MLP neurons of a small language model. Each row is named by its layer, matrix (gate and up: input weights) and neuron, and shows model dimensions 192-255. Each number is 128 + 32 x the weight over its row's rms, rounded and kept within 0 to 255. A neuron's up and down rows have the sign that makes its largest values positive.
Before each neuron's rows, "fires in" lists the words (lower case) most often at its 100 highest values on Wikipedia text that the model never trained on; "fires after" lists the tokens most often just before its 100 highest values on Wikipedia text that the model never trained on.

fires in: "it", "which", "that"
fires after: ".", ",", " The", " that"
L8.gate144 [173 123 131 171 108 155 135 106 146  96 102  89 179 115 109 135 126  84 113 136  74 118  35  98 154 161 172  84 182  91 169  51 150 129  68 110  99 101  83 126 149 104 162 103 120 108  96 110 145 149  85  96 136 135  90  79  98  84  95 105  96 110 120 160]
L8.up144 [ 93 107  78  49 194 167  75 112  83 124 149  96 114  82 144 196  73  67 143 146 129 141 128  96 128 143 143 163 125 139 172 153 124  87  68 168 160 134 166 130 124 186  85 137 165 148 147 145  91 124 141 120 117 139 128 103 128 120 127 166  93 143 139  53]

fires in: "a", "an"
fires after: "\n\n", ".", "\n", " is", " \""
L2.gate225 [163 101  77 177  93 105  98 103 166  85  50 128  84  55 128 143 176 210 171 123 126 123 106 118 177 141  87 133 156 115  84 163 155 125 100 167 132 136 109 179 117  70 168  75 142 135 146 123 163 127 110 123 112  75 130 177 122 166 148 107 124 134 141 217]
L2.up225 [185 136 100 162 121 186 132 128 147  82 127 110 105 145 106 176 107 185 109 179 113 133 133 119 137 103  78 129  79 112 171 166 185 146 110 185 119 137 131 146 112 159 137 112 177 154 154 100 166 161  87 117 105 124 114 140 179  94 134 115 127 147 135 164]

fires in: "an", "a"
fires after: ",", " is", "18"
L7.gate213 [143 199  68 109 117 191  90 111 145 174 144 127 105 109 137  78 177 156 158 107 107 138  83 101 155 156 118 134  86 100 148 161 131 129 119 162 112 204 143 179 136 115  94  92 147 110  86 120 150 116 138 137 146  84 113 151 121 101 191 126 110  86 121 108]
L7.up213 [172  78 140  79  81 177 208  92 153 112 167 120 110 116 113 119  84 129  53 168 112 131  67 144 168 212 125 117 102 108 149 108 116 126 149 110  98 110 130 165 116 147 120 114 112 177  90 165 137  71 167 161 143 127 136 100 141 140  78 117  96 130 125 159]

fires in: "and"
fires after: ","
L2.gate41 [135 164 108 150 150 149  85 139 125  92 102 129 159 155 131 138 131 166 123 125 174 123 136 106 137 150 172  74 110 105 135 151 136 111 183 119 165  64 139 158 176 126 147 130  97 165  95  99 138 125  76 129 139 151 107 175 145  61 213 103  85  86  84  97]
L2.up41 [133 118 155 163 129 170 142 133 164 114 148 140 130 173 159 134 146 113 115 145 155 132 102 104 132 150 147  96 141 115 152 149 142  96 130 101 184  44 149 138 137 151 129 107 124 113 134 132 108 178 117 127 103 166  79 104 165  88 118  70 107 158  95 140]

fires in: "on", "in", "it", "there", "him"
fires after: ".", "\n\n", "\n"
L3.gate379 [156 115 153 113 126 122  80 130 107 147 160  90 102 110 103 108 133  77 119 122 118 109 158 113 111 137  90 173 126 158 176 130 132 142 165 168 175  96  91 114 102 108  87 109 184 151 101 148 136  72 175 147  44 161 191 179 105 109 153 126 178 166 181 105]
L3.up379 [184 104 145 165  85 160 161 155 157  86 206 160 126 161 144 129 114 188 122 130 146 125 137 144 173 191 139  80 126 111  70 149  83 106 103  97 110  50 181  90 187 119 104 110  64 136 111  72 108 163 153  84 141  47 180 109 165 132 151 121 146 154  65  98]

fires in: "the", "all", "russia", "thrombocythemia", "women"
fires after: " of", " the", "The", " The", "the"
L3.gate407 [148 140 123 187 150 154 146 142  99 153  94  92 115  97 185  98 120 102 146 140 165 105 134  91 144 107 149 124 174  96  98 153 128 151 159 137 145 110  92 118 180 173 130  85 110 115  91 166 149 188 172  59  94 192  87  86 141 139 164 116 128  80 142 140]
L3.up407 [ 92 160 110 133 162 143  86  95 105 124 110 107 125 177 149 140 100 116 139 135 170  90 111 113 162 144 155 120  63 149  92 111 122 127 110 126  64 172 143  65 115 145 124 116 120 107 136 114 168 146 130  88 174 156 106 144 148 150 156 137  76 113 127 150]

fires in: "in", "for", "by", "at", "to"
fires after: ".", " and", ",", " that", " but"
L3.gate340 [ 89 138 139 124  81 188 133 110 175 182 126 104 137 137 119  78 130 143 151 140 100 155 130  80 128 184 118 149 168 114 184 104  83  95 153  64 123  74 104 117 119 138  41 193 174 112  89 132 105 131 142 108 133 140 131 131 167 173 148 157 136 131 132 143]
L3.up340 [139 174 153  87 137 186 148 152  59 131 148  87  91 111 132 122 132  78  69 143 131 184 201 122 183 155 159 108 156 131 122 158 137 130 155 136 182 122 163  81 120 134 152 107 129 107 115  91  96 120 125 125 144 157 170 136 127  98 113 107 110 125 117 110]

fires in: "most", "other", "first", "next", "only", "last"
fires after: " the", " The"
L2.gate273 [135 134  78 189 179  89 121 133 108 121 118 155 108 146 119 147 118  85 151 214 174 143 110 130  70 133 225 144 113 116  71 103 124  99 131  99 143 110 108 157 133  62 145 161 105 125 120 157 117 139 162 118 117 120  91 113 104 149 112 100 123 139 116 135]
L2.up273 [148 132 126 183 125 128 112 186 160 104  76 105 150 135 122 120  92  70 157 179 129 157 109 119 110 107 127 158  83  96  60  71  93 140 167 114  95  62 134  56 145  92 193 129 162 151 114 135 116  73 166 134 129 156  78 149 170 111 137 135 154 123 152 183]

fires in: "a", "first", "as", "only", "an", "appointed"
fires after: " the", " as", "\n\n", " worked", " was"
L7.gate136 [224 105 114 107 165 149  91 159 152 176 115 112 145 111 153 128 137 128 108 160  87 157  68 144 152 129 127 168 126 128 137  85 107  79 157 106 120 126  87 151 143 134 157 168 124 136 139 145 179  91 143 155 150 107 160 123 193 155 111 138 164 114 142 137]
L7.up136 [145 127 126  43 156 133 119 160 160 163 132 111 163 145  98 133 123 133 118 182 128  88 118  99 183 105 123 170 159 107 147  86 116 150 132 135 146 171 163 160 125 134 100 168 160 108 203 144 112 124 107 153 132 118 105 120 126  80 155 136 155 116 125 173]

fires in: "the"
fires after: " at", " on", " in", " to", " for"
L7.gate263 [172 117  98 111 102 151 115 118 120 106 130 130 133  81 115 159 178  89  82 127  77 124 107  97 126  97  62 136  81 131 195 135 127 144 154 198 150 125 153 158 128 181  97  72  85 106 158 112 153 109 129 122 122 188  84 121 178 173 155 194  93 165 133 136]
L7.up263 [128 180 164  94 154  67 164 128  56 119  97 102 149 146  84 109 130  74 102 173 154 115 168 111 117 104 131 123 149 156 107 161  92 104  91 111 104 106 138 104  93 105 149 126 121 128 128 115 124 118 119 162 129  92 117 134 156 155 120  67  42 140 108 148]

fires in: "japanese", "russian", "a", "french", "german", "english"
fires after: ",", " the", " a", " (", " in", " to"
L2.gate555 [147  97 121 117  50 216 111  84 150 105 142 107 121 134 136 137 141  94 128 112 122 130  68 141 105 147 146 126 172 128  72 133 167 121 100 138 148 103 107 157 124  86 137 162 101 121  91 110 104 164 189 132 126 156 146 106 136 176 174 156 140 110 104  95]
L2.up555 [150 126 105 112 108 146 133 183 163 121 134 185  92 241  97  69 132 152 149 140 144 167 106 105 133  89 197  93 172 103  82 118 205  92 120 106 114 149 169  79  84  90  86 140 153 107 112  96 144 146 104 153 119 134 113  99  90  77 168 102 155 166  76  99]

fires in: "a", "an"
fires after: ",", " (", "."
L2.gate175 [158 103 109 146  63 124 125 123 134 202 153 134 129 142  70 145 159 110 124 156 152 117 152  91 135 135 125 184 119 128 149 126 118  62  94  57 160 126 173  73 137 155  91 148 139  93 133 107 166 106 125 112  98 156  89 122 108  89 125 152 123 164 107 143]
L2.up175 [135 137  79 144  58 154 144 134 152 150  99  93 139 122 185 133 115 109 135 117  72 114 115 130 138  73 112 137 151 149  87 132 165 133 171 129 118 147 105 117  77 166 144 159 128 137 117 113 155  67 115 151 102 124 129 157  99 132 149 151 163 123 122 210]

fires in: "a", "an"
fires after: " as", " was", " became", " also"
L2.gate538 [135  66 116 111  81 150 133 105 128 166 152 136 175 135 152 110 176 105 153 128 110 122 156 130 136 136 132 129  75  53 124  92  47  96 139 117 112 149 151 116 109  52 109 135 137  62 109  75 169 121  97  72 141 218  72 170 119 125 107 133 185 108 130  86]
L2.up538 [149 113 113 169 128 111  79 120 184 199 149  94  78 202 127 142 130  69  92 149 171 149  72 166 117 179 100 113 134 128 152 161 138 102 156 122 147 157 116 151  64 135  61 147 184 160 114 108 163 124  53 115 105 163 178 125 165 113 125 141 113  88 116 109]

fires in: "had", "would", "who", "could", "has"
fires after: " he", " who", " that", " it", " they", " which"
L2.gate96 [142 105 112 121 154 144 152 169 121 116 131 144  81 109 155  69  71  68 142 173 150 113  87 106  97  73 188 163  88  30  70 125 150 178  79 114 117  92 144  59  93  37 116  99 118 134 120 132 110 136 149  70 154 124 109  92 126 123 164 142 164 150 114 116]
L2.up96 [128 116 113 143  97  82 116 127  70 111 145 190 163 147 147 124  55 104 111 148 111 127  88  94 129  79 126 147 114  87 108 167 112 118  48 101 105 184  83 117 108 101 118 153 136 101 170 125 114 170 111 158 107 104 146 168 143 137 135  29 146 129 135 103]

fires in: "however", "but", "as", "although", "because", "thus"
fires after: ",", ".", " Th"
L6.gate100 [192 139 158 112 167 108  77  87 134 171  93  94 147 105 170 150  98 153 163  82 142 157 112 155 110  84 126 140 132 184 122 143 113 168  78  95 122 184 117 139  81 132 125 140 111 114 132 115 113 122  96  84  78 133 133 177 108 119  99 163 135  74 109 137]
L6.up100 [198 118 180 155 151 185 154 132 122  89 153  99 116 172  80 135 112 143 141 165 161 173 129 145 157 126 122 140 119 142 151 144 154 145  80 138 111 112 128 114 149 102 132 170 130 117 167  99 112 187  96 121 152  92 149 167 102 164 133 113 124  90 138 196]

fires in: "the", "s"
fires after: " of", " to", " into", "'", " in", " around"
L7.gate608 [126  73 147 147 102 159  99  82 180 157  88 116 107 162 137 134 103 137  75 152  88 136  95 155 133  21 159  87 107 154 102 101  98  85 144 113 186 138 102 119 123 129 200 145 119 117 188 166 123 113 192 122 119 159  58 122 115 100  85 112 134 130 129 122]
L7.up608 [157  93 167  91 160 122 124 130 100 139 102  80  99 188 125 161 136 129  95 154 139  99  98 133 151 156 107 191 126 157 102  95 126 123 145 141  56 134 125 107 117 113 119 119 107 148 175 162 108 131  88 122  97 155 102  93 181 151 168 113 181 128 151 131]

fires in: "in", "on", "at"
fires after: "."
L2.gate682 [195 106 193 177 106 188 139  98  97  93 160 110 156 131  89  95 156 156 125 127 112 214 144 173 115  94  93 141 181 167 160 108  99  79 170 151 166 133 196 166 113 106 114 125 155 126 115 124  95 100 108 179 122 181 136 113 115 151 133 101 108 135 146 184]
L2.up682 [158 161 132 178 144  78 154 126 136 177 170 133 152 169 147 127  82  67 149 123  92 148 159 159 182 168 133  98 165  71 132 145 166 169 193  95 132 144 110 124  82 127 115 144 100 146  86 129 119 135 151  81 126 108 125 126 132 101 154  65 139 123 103 114]

fires in: "that", "however", "same", "following", "this", "soon"
fires after: " the", ".", "On", " Th"
L8.gate643 [169  27  68 151 112 117 143  95 165 130  61  80 129 112  98 131  99  97 139 195 116 168 146  94 108 161 125 111  67 111 123 152  51 174  85 115 175  91 115 140  98  98  95 147 128 165 160  84  86  76 129 135 136 162 139 166 159 167 121  66 133 158 101 134]
L8.up643 [ 87 183 111 142 140 136 174 117 190 174 122 153  83 136  87 100 126 184  65 137 132  49  88 104 119 112 155 150 150 128  76 117 114 145 140  63 165 166  94 172  91 120 103  75  78  91 189 110 154  96  99 104 138 107 209  91  84 113 129 155 133 119  97  87]

fires in: "city", "film", "area", "song", "station", "album"
fires after: " the", " The", "The"
L2.gate532 [101 130 157 190 156  92  92 192 114 137 134 192  88 122 154 147 117 121 137 168 120  84  65 101  98 144 140 133  95  56 125 135 158 102 142  96 134 166  74  69 184  79 132 140 126 106  97 187  58 133 123  86  73 176 165 142 158 161 127  86 150 168 118 126]
L2.up532 [144 166  75  94 134 177 120 130 145 141 137 164 123  36 138 140 146 123 132 141  89 121  78  68 121 142 176  90 153 116 161 109 124 100 139  88 152 166 113 115  52  66  67 155 140 157 112 129 133  98  75 138 128 125 131 108 142 106  59 104  93 117 145  92]

fires in: "he", "she", "com"
fires after: ".", " where", ",", " that", " when"
L3.gate123 [160 108 177  79 150 116 111  78 133  43  66  81 136 183  88 165 191 112 160 156 145 104 163 171 117  98 124 101 155 107  75 150  59 117  75 152 145 108 149  91 187 114  85 114 155 198  70  57 141 158 145 123  77 124 117 120 209  94 126 123 142 177 125 101]
L3.up123 [135  90 139 147 155 154 113 150 151  91 155 185 181 137 137 110 104 160 121 130  94 160 136  99 158 127 136 150 163 135 132 152 110 142 125 101 153 123 126  97  98 123  95 100 106  97 158 101  92 126 125 101 147 148 113 157 160 144 129 177 210 172 102 167]

fires in: "s", "his", "lay"
fires after: "'", ".", ","
L2.gate495 [116  51 104 116 135 209 195 163 134  85  93  99  95 120  98  51 163  96 138  51  91  83 169 168 140 118 113  97  98 118 141  36 126  80 150 120 145 173 118 138 116 118  62 131 167 176 133 122 163 149 165  63 125 169 126 143 110  98 119 138 146 109 152 197]
L2.up495 [108  88 123 179 128 170 113 158  85 136 125 142 113 155  75 153 109  73 196 114 123  95 107 190 145  70 135  89 139 125  55 103  98  83 169 100 105 141 135 117  59  88 115 148  48 134 119  89 148 167 157 144 132  99 127 123 116 158 184 102 135 170 108 141]

fires in: "but", "as", "there"
fires after: ","
L2.gate458 [111 119 156 138 143 113 126 184 123 103 187 105 122 115 111 186 127 145 147 106 110 173 131  55  86 149  88  96 119 135 190 159 120 116 103 129 116 165 122 131  97 142 139 154 182 133 149  68  93 136 153  87 130 161 176 145 140 106  87 160 139 129 108 150]
L2.up458 [117 114 158  99 128 103 124 148 127 130 129 121 106 150 139 123 151 152  68 123 157 157 136 210 108 100 114 168 124 134 149 104 160 119  81  94 132  90 166 132 139 203 126 170 138 144 114 131 116 139 122  87 109  90 134 142  96  97 129  90 181 123  61 155]

fires in: "for", "in", "between", "to", "as"
fires after: " (", ",", ".", "\n", " and", "M"
L2.gate504 [ 93  87 123 135 155 193 119 152 104  87 156  62 116 154 149 144 109 157  99 167 125 108 131 164 174 150 109 108 141 129  98 149 117 116 121  62 138 111 184 134 147 139 150 125 109 141 148  64 167 136 124 131 150  87 113 141 134 129  72 160 117 139 171 127]
L2.up504 [124  98 148 108 103 131 166  86  98 161 176 128 165 133 122 138 203  96 116 105  81 144 113 140 152 145 169 169  92 105 135 140  83  56  96 142 140 110 145 132 157 136 169 167 168 194 168 105 152  76 141 164 211  80 160 146 121 117 127 130 171 117 140 108]

fires in: "2", "3", "4", "6"
fires after: " |", ",", ".", ";", "|"
L6.gate549 [ 80  75 123 138 118 122 155  96 173 114 165  81  98 142 112  87 113  99 109 182 148 135 128  79 139 133 116 156 133 129 111 172 169 163 127  80 144 160  94 124  82 115 151 150 163 133 140  96 194 129 100 139 137 204 139  77 187 124 185 143 200 135 101 133]
L6.up549 [ 74 154 120  96  92 103 129  93  99 136 104 104 127 175 116  55 121 167 176  91 127  92 139 148 121 157  76  97 120 116 151 121 109  91 165 125 102 100 149 120 133 111 161 150 113 127 113 133 159 139 100  95  78 178 119 124 132 176 147 169 155 161 137 155]